Part of a small language model's weights.
Size: 8 layers, 16.9M parameters.
Architecture: RMSNorm before each block, rotary positions, no biases in attention or MLP.
Training: a variant of Adam for these matrices, 9122 steps.
MLP neurons of a small language model. Each row is named by its layer, matrix (down: output weights) and neuron, and shows model dimensions 304-367. Each number is 128 + 32 x the weight over its row's rms, rounded and kept within 0 to 255. A neuron's up and down rows have the sign that makes its largest values positive.
A block is one neuron, or neurons of one layer that tend to fire together. After each block is what it responds to, as a language model described it from the Wikipedia text at the highest values.

L5.down16 [165 113 140  97 159  86 135  85  98 140  96 133 101 120 133 160 129 133 108 197  86 101 137 168 111 155 176  71 113  76 203 102 149 117 127 134 106 173  88 140  78 164 182 106 148 109  86 161 100 126  75 179  82  93 100 118 146 137 136 149 180 173 160 150]
L5.down35 [112 106 133 117 105 155 171 125 163 119 146 138 154 158 108  83 106  89 103 203 167  93 122 108 151  82 125 131  91  88 116  93 170 145 131 145 140  72 141 162 126 140 113 121 200 183 109 125 137 181 122 117  96 178 154 159 143 116  95 130 162 130  77 123]
L5.down198 [132  90 112 155 123 146 111 188 104 107 113 155  68 159 149 111 126 120 103   0 162 125 140 114 128  97 112 119 160 146 105 111 128 140 155 137 153 133 114 170 154 105 104 133 131 114 105 133 104 127  92 116  80 116 139 204 117 148 117 185 157 171 131 160]
L5.down258 [171 145 193 118  91 129  88 138  83 102 107  70 105 103 161  62 219 163 133 138 139 131  98 116 127  51  89 162 114 122 140 148 124 122 122 125 124  99 182 156 142 177  63 136 175  89  81 130  93  94 174 148  91 179 175 108 120 120 101  75 161 172  91 152]
L5.down287 [119  94 156 137  78 142 144 134 102 168 158 163 100 111 105 108  85 106 136  51  89 119 103 108 131 107 103 119 151 134 125  92 146 189 182  77  99  98 141  48 162 168  68 161 133  82 103 107  32 102 131 137 122 129  71 182  92 124 117 103 158 126 137  91]
L5.down339 [118 123 115 202 108 107  66 180 126 152  85 123 145 138 151 116 129  94  72 209  81 126 158 133 110  92 149 115  69 142 163 134 109 161 187 162  92  83 120  96 148 130  60  83 136 110 134 128 148 176 140 122  83 163 162 128 119 124 120 134 117 120  48 144]
L5.down418 [108 117 178 160 134  96 141 110 143 129 164 140  87 140 144 131 145 129  99 206  99  68  94 135  97  83 141 109 109 120 113  98 148 131 156 116  99 103 113 174 166 107  72 116 148 113 121  94 186 134 129 109 132 152 140 158 141 133 114 100 173 114  66 161]
L5.down747 [167 126  68  98 146 220 132 127 119 159 135 114  85 176 121 133  86 125  66 174 122 116 119 127 118  96 103 142 198 150 162 138 107  74  92 110 142 129 138 133 133 132  92 116 139 189 132 155 182 108  99 132 172 158  91 149 142 102 135 150 133 108 111 118]
Final token that finishes a noun or institutional name, often a suffix like plural -s, -ing, -ation (archaeologists, laundering, Department of Transportation).

L4.down130 [134 161 137 128 146  98 126 131 165 109 107 184  82 140 189 173 144 135  92 209 127  81 124 178  87 124 101 173 117  77 153 193 114 129 103  83 115 130 108 150 110 111 141 184 134 151 138 125 162 141 175 133  94 173 141 121 120 140 137 101  75 133 109 119]
Short word pieces in the middle or at the end of a word split into several tokens, usually following a short first piece such as a or Ma, e.g. Ma-g-nifying, sca-ly, a-ven-ge, s-y-rup.

L3.down61 [122 159 130  73  64 165 142 135  89 114  88  99  98 125 109 133 178 148 104 158 116 125  87 116  94  86 126 181 104 120  94  87 194 144 171  96 117 119 163 142 150 120 163 156 158 139 138 125 152 143  97  98 137 208  84 144 104 170 105 114 126  45  89 136]
L3.down85 [112  97 102 125 118  93 105  96 122 121  88 148 118 150 136 131 152 119 136 255  80 129 109 127 181 125 136 124  97 140 107 152 131 116  89 119 149 162 136 137 151 103 147 119 160 131 100 105 113 133 114 109 110 154 165  95 105  74 123 148  95  94 169 122]
L3.down225 [191  95 170 179 169 136 119 143  79  84 105  86 168  93  96  70 157 125  89 196 107 143 168  96 166 130 140 179 124  94 173 112 172 114 156 125 134 134 144 130 137 137  85 119 146 150 121 113 133 115 126 180  99 134 154 119 101 184 139 136  49 127 127 121]
L3.down277 [113 124 128 142 132 185 163 131 120 103  62 149 140 163  75 115 208 131 126 178 118 140 128 125 147 135 114 158 174 114 100 175 157 116 166 110  96 118 126 194 104 145 165 136 173 115 123 138 125 169 167 149  51 127 122 111 125  98 115  87 126 187  95 131]
L3.down693 [135  73 136 158 222  95 118 136 123 135 104 170 171 158  95 130 179 102  97 177 144 136  78 169  89 173 102 183 104 150 108  83  97  96 120 151 123 169 113 175  79 115 126 188 142 116 132 128  92 119 145  72  72 122 169 127 121 184 145 165  98 127 128  94]
L3.down696 [153 130 102 141  57  81  90 140 107 147 105 108 159 115  98 137 171 140 150 168  92 121 115  86 111 145 150 151 117 184 152 141 125 167 138 117 195 108 135 113 155 120 132 140 205 114  84 104 154 108 131 224 120 149 116  92 152 111  86 109 137 162  65 152]
L3.down704 [147 111 142  94 162 173 125 178 144 108 175 164 135 139 128 166 146 139  98 183 112  53 109 144 137 140 108 116 142 114 197 122 126 105 122 135 189 101 136 201 170  93  99 109 107 157 173 110 141 157 117 123 129 201 119 201  87 125 140 107 128 119  97 145]
L3.down727 [113 117  95 187 150 130  81 132  92  98 174  86  95 177 145 141 155 146  65 134 136 156 114 122  73  97 107 131  73 126 152 151 106 135 148 128 117 152 134 187 157 162 127 164 140 180 106 117 140 136 149 132 120 124 163 113 100 146 131 114  67  97 127 158]
Final suffix pieces that complete a word split into several tokens, such as -al, -ic, -y, -ry, -ion, seen in recover-y, Inter-nal, Photograph-ic.

L5.down121 [103 172 120 128 108  90  86  75 104 161  74 200 170  33 134 120  92  57 123 194  97 170 122  72 177 101 140  99  68 137  75 140 135 139 143 155  77 100 140 144 118 114 130 106  95 121 155 152 106  94 127 154 101 124 176 207 100 110  78 129 112  82 107 149]
L5.down161 [143 110 156 115 168 121 136 152 115 127 148 154  96 124  78 162 122 159 122 146  95 118 164 129 142 113  86 106 149 145 190  90 167 129  79 127 121 123 116 177  61 153 127 132 222  92 149 126  92 155 123 107 134  69 120 140  86 200  94 165 161 143 157 126]
L5.down263 [164 156 109 129 158 178 118 148 164  82 132 169 132 133 133 157  66 189 144 223 174 117 148 139 182 121 140 113 147 132 129 118 197 119 143  83 140 122 116 104  67  88 126 106 151  90  78 120 108 130  91 130 177 144 130 119 153  60 123 108 129 120 150 132]
L5.down268 [161 150 156 153 155 149 110 140 151 101 151 121 202 146 115 190 148 138 166 132 160 145 147 129  89 120  53 128 124  92 154  71 121 121 122  99  90 116 190  95 154 120 103  98 141  95  92  81 128 115  90 140 146 131 126  88  62 122 130 138 122 136 154  75]
L5.down385 [ 98 106 122  85  98 148 171 102 160 105 122 110 100 132 132 114 137 156 124  31 103 126 171 103 148 150 104 208  98 139 138  95 147 128 111 124 122 129  84 187  83  95 160 175 140 116 111 165 100 108 147 135 125  77 173  89  60 187 151 113 108 133 129  65]
L5.down568 [132 118 102  74 133 117  92 105 137 119 114 130  98 102  66 151 106 110 156 255 128 170 159 127 134  92 130  93 159 108 145 141 129 148  96 105 169 107 151 210 128  75  77 105 101 153 104  99 174 105 170 149 154 146  93 140 100 162 115  63 142 103 127 165]
L5.down662 [ 90 136 156 134 177 132 126 156 115 114 145 103 134 181 155  96 151 112 120 238 105 219 133 119 124  95  90 123 116 108 121 168 182 141 154 156 115 135  55 104 136 107  82 135 131  52 146 125 144 171 143 130 128 104 199  78 104  94 153 147 144 124 110 165]
L5.down665 [108 199 235 144 104 136 157  88 110  70 125 131  80  95 125  97 135 139  87  60 123 104 168 139 136 145 135 140  76 130 112 124 136 130 128 144  67  83 102 110 146 152 130 118 109 122  89 113 136 186 110 130 111 140 117 134  82 139 114  92 125 137 132  92]
Ordinal suffixes and ordinal words after "the" or a number, such as 20th century, 2nd, the first, the Third, the second round; also range links like "–", "to", "and" between years or numbers.

L3.down136 [ 70 115 154 110 171 108  63 213 152 142 129 172 113 127 169 146 143 113 134 140 126 100 138 123 165 162  72 179 115 151 171  77 105 127 136 133 157 145 169 110 121 125 175 129 104 149 143 176 124 130 177 125 142  94 157 128 107 104 129 135 104 134 180 131]
L3.down211 [123 112 137 175  89 122 117 140 129 139 116 124 161 120 143 132  97 192 156 193 116  93 121 156  72 192 142  65 113  94 132 105 135 184 139  72 100 141  82  27  76 146 125 144 116 140  72 125 131 213 143 114 161 127 170 135 146 167 190 170 138 161 118  46]
L3.down215 [150 162 117 127 159 136  73 151 150  98 122 190 156 150 111 161 110 129 151  26 207 170 153 117 122 100 112 144 139 142 187 103  99 144 148 173 152 110  97 152 114  67 127  90 152 101 101 179 167 112 146 192 136 117 165 137 177 115 144 125 132 180 162 102]
L3.down297 [132 156 106 115 103 140 157 127 175 166 124 170  86 120 143 153 110 137 141 172 122 145 122 166  95 118 163 118 116 100  98  76 134 107 107  92 104  93 168 149 176 131 135 141 157 150 125  97 130 149 119 170  77 127 136 117 129 120 141 133 153 169 154 130]
L3.down310 [133 122 134 150 133 140 127 157  99 104 128 167 129 147 179 193 163  96 116 135 165  85 123 121 114 127 119 115  88 116  87  95 105 134 146 163 157 116 117 120 153 133 101 158 166 131  93 120 139  64 110  90 155  95 107 146 169 186 181 109 156 109 103 126]
L3.down426 [116 125  59 129 102 166  90 156  85 132 127  88 156 124 172 115  95  93  93 109 133 137 158 130 132 109 182 165 103 192 120 180  98 113 126 142 142 156 150  92 162 112 100 102 100 170 149 155 157 127 156 130  82  80 154 110 121 150 138 104 110 148  94  92]
L3.down532 [ 96 113 111 143 155 129 170 188 131  83  95 107 171 133 115 147 108  70 125 118 112 135 142 113 133 129  98  92 129 118  65  82 129 126 176 148 150  59 189  96 107  94 104 138  53  87 136 227  96 146 122 184 152 135 100  96 138 108 130 106 142 160 100 104]
L3.down681 [224 113 186 129 112 141 103 118 137  74 153 142 130 131 129  80  84 128 147 223  92  74 153 145 185 130 142 130 145 182  88 110 109 151  91 137 123  83 140 108 156 143 113 119 165 182 127 139 107 143 130 135 134 126 129 124 110 141 115 148 108 144 135 112]
Pipe separators following numeric cells (scores, stats like 2–1 |, 48.35 |) in wiki tables, plus scattered mid-word pieces in names and words (Vinci, Battletoads).

L4.down417 [124 127 132 119 202  90 184 140 123 122 120 104 151 130  87 171 125 146  49 206  76 156  91  57 113 113 112 147 139 133 138 137 121 131 130 138 135 133 141 150  73 165 131 100 139 117 123  95 104 122 178 124 174 144  88 160 129 120  88 142 111 138 132  86]
Final pieces that turn a stem into an adjective, often nationalities (Syria-n, Albania-n, evolution-ary, allerg-ic), plus whole adjectives like Spanish, African, tropical.

L4.down438 [ 81 134 141 170 116 160 114 123 131  81 123 132 110 129  66 164  94 109 145 173 116 189 147 169 123 109 144 141  66 120  81 140 141 181 182 116 156 111 152  78  85 165 120 197 138 147 115  94 138 111  99 103  69 111 125 166 117 160 123 164 134 131 172 139]
Ordinals and nouns right after "the" or a possessive (first, second, last, birth, death, role), plus table pipes and coordinate digits.

L4.down574 [164 145  81 209  97 135  57 114 171 120 128 154 121 117 115 116 105 111 112  77  76 124 180 143 183 127 120  43 136 120 118 151 137 129  55 116 101 151 175  99 128  97 135 144 127 143  88 118  93 171 111  61 151 110 137 126 133 111 161 165  47  82 160  83]
Second word-piece right after an opening capital letter (P-er, P-or, Mo-ved, Po-w), plus pipe separators and dashes following numbers or headers in tables.

L3.down105 [203 135 172 131 134 168 152 138 166 125 196 141 121 143  84 123  57 158  89 104 135 160 137 145 125 131  85 151 114 163 104 124 159 124  90 105 115 118 149  85 146 167 190 107 129 148  59 115 119 101  63  85 141 151 113 154 144 100  78  76 180 135 141  94]
L3.down161 [117  89 171 144 170  67 104 140 145  99 157 122 104 139  77  91 149 122 110 189 135 146 169 124  56 117 169 163 106  98  78 104  86  90 125 122 146 112  85  95  94 123 101 132 141 142 139 107 171 152 133  63 124 140   6  77 111 171 121  46 139 180 103 149]
L3.down379 [153 185  67  44 136  59 161 115 160 123 109 117 151 138 152 129 132 110 161 204 204 154 125 179 133 123  64 133 170 123  61  97 104 100 136  97  99 116 110 144 132 128 100 134 134 137 197 166  78 130 153 141 158 164 101  57  73 167 195 145 110 117 153 134]
L3.down430 [137  71 167 122 115 122 197  97 130  98 205  92 112 147  84 149 163 100 113 187 156 148 107 139 127 129 140 161 179 117 170 154 137 100 125 137  96 140 147 149 149 107 161 126 121  78 104 134 154 131 131 132 127 204 112 138 116 181 112 139 166 107 131 139]
L3.down613 [ 69 123 131 103  98 149 164 106  88 111 183 120 130  73  43 146 123 117 120 177 142 127 122 152  91 126  86 130  63 150 135 113 119 127 149 180 131 166 127 132 171 158 123 153 122 115  81 109 157  87 149 110 107 144 150 168  53 127 164 135 210 104 160 120]
L3.down636 [ 81 171 138  89 103 135 118  93  45 151 161 142  89  94  87 144 145 119 139 143 229 185 152 143 139 119 109  81  87 163  92 150 138 105 143 139 142 115  91 140 116  95 104 134 149 133 112 168 139  85 138 149  82 168 139 128 116 149 127 128 175 137 138 112]
L3.down650 [131  60 118 157  88 113 123  98 129 121 111 181 121  91  64 121 113 104  97 110 123 117 109 105 127 184 140 145 143 134 175 149 154  95 138 177 121 105 142 130  85 161 131 136 159 148 140  94 149 123  45 139 134 142 148 148 140 108 111 123 132 158 115 122]
L3.down678 [162 171 107 131 144 145 164 111 104 125  66 123 149  86  78 137 113 108 211 175 141 164 124 114 167 140 154  64 186 162 103 163 113 176 164 144 154 153 170 154 124 104 176 145  98 157 154 105 152 122  77 139 162 104 178 113 180  90 140 112 100 115 132 133]
Word pieces that come right after a short first fragment of a word, often a/A or a name start, such as a-kin, A-er-oflot, Ra-ko-čević.

L4.down313 [ 83 178 130  92 159 128 134 100 110  67 133  93  91  60 177 117 132 120 144 210 116 126 153 136 124  73  99 113 149  99 166 117  81 151 128 119 116 111 115 134 147 139 110  95 104 115  96 172 115 127  94  75 105 138  86 193  58 148 114 137  96 112 103 112]
Short subword pieces that continue a word split after its first piece, often names, e.g. Mar-ch, Man-or, Arsen-al, Pen-al-ty.

L3.down22 [137 129 132 144  91  92 186 167 124 155 174 168 120 177 122  67 168 131 154 160  75 163 151  59 146 110 158 138 150 102  94 126 107 179 102 146 117 101 194 153  93  91 120 136 112 109 163 124 150 126 160 116 177 122 154 100 165 164 157 128 131 122 150 132]
L3.down98 [103 154 129 153 126 108 121 141 152 100 107 140 193 126 154  57 115 119 168  45 143 123 114 166 124  98 122 155 111 106 155 140 162 213 117  92 136 153 201 105 167 158  99 110  69 146 145 171 154 119 144 130 102 112 160 110 185 107 163 156 127 153 144  94]
L3.down209 [174 114 118 160 157 135 172 141 159 108 145 132 104 145 103  81 149 118 104 250  97  89 119 163 122 107 123 128 102  97 126 110 164 113 108 155 214 105 130 117 128 161 147 115 162 171 126 116  56 134 132 106 153 103 112 205 129 154 136 116  76 161 156 168]
L3.down317 [156 184  88 132 157 165 191  87 120 177 136 131 160 159 111 162 129 160 147 255  95 120 116 153 100 128 134 157 113 170 125 137  77  89 183 166 107 144 143 110  92 159 145  78 167 155 167 136 160 131  87 168  54 142 113 115 124 133 143 145 167 213 114 138]
L3.down409 [108 128 173 155 151 129 198 121 131 163 125 136 112 108 116 122 134 208 140 135 168 139 146 128 134 187 115 132 193 159 155 116  96 166 178 130 126 117 111 147  96 147 172  96  93 140 154  83 137 126 169  91 164  78 174  49 161 108 134 181 159 128 107 139]
L3.down525 [112 143 131 164 160 144 134 102 128 102 158 100 125 112  95  71 114  88 146 184 122 197 113 166 212 122  83 137  94 106  71 110 132 122 173 170 153 143 148 159 182 174 141 116 177 156 129 118 112 113  76 139 114 188 123  67  92  97 117 140 178 100 132  93]
L3.down546 [146 118  87 149 144 154 188 103 134 125 142 121  82  99 132  64  90 154 134 111 186 135 116 117  87 152 117 116 169 109 144  96 135 155 188 171 134 139  86 120 173 150 144 125 176 119 175 126 169 167  82 140 128 134 166 120 146 149 133 118 144 157 168  74]
L3.down723 [139 103 150 104  64 175  97  87 124 124 129 122 186  76 166 120 179 129 132  85 108 151 109 179  72 103 118 140 140 207  71  63 103 167 125 180 160 208 137 135  72 104 188  97  61 174  79 151 208 157 163 145  76 120 122  60 161 141 120  87 187 151 127 139]
Fires on was or is right after an article's title subject and its parenthetical dates, and on mid-word pieces of split proper names like Bur-go-s, Ran-go-on, Bel-g-ium.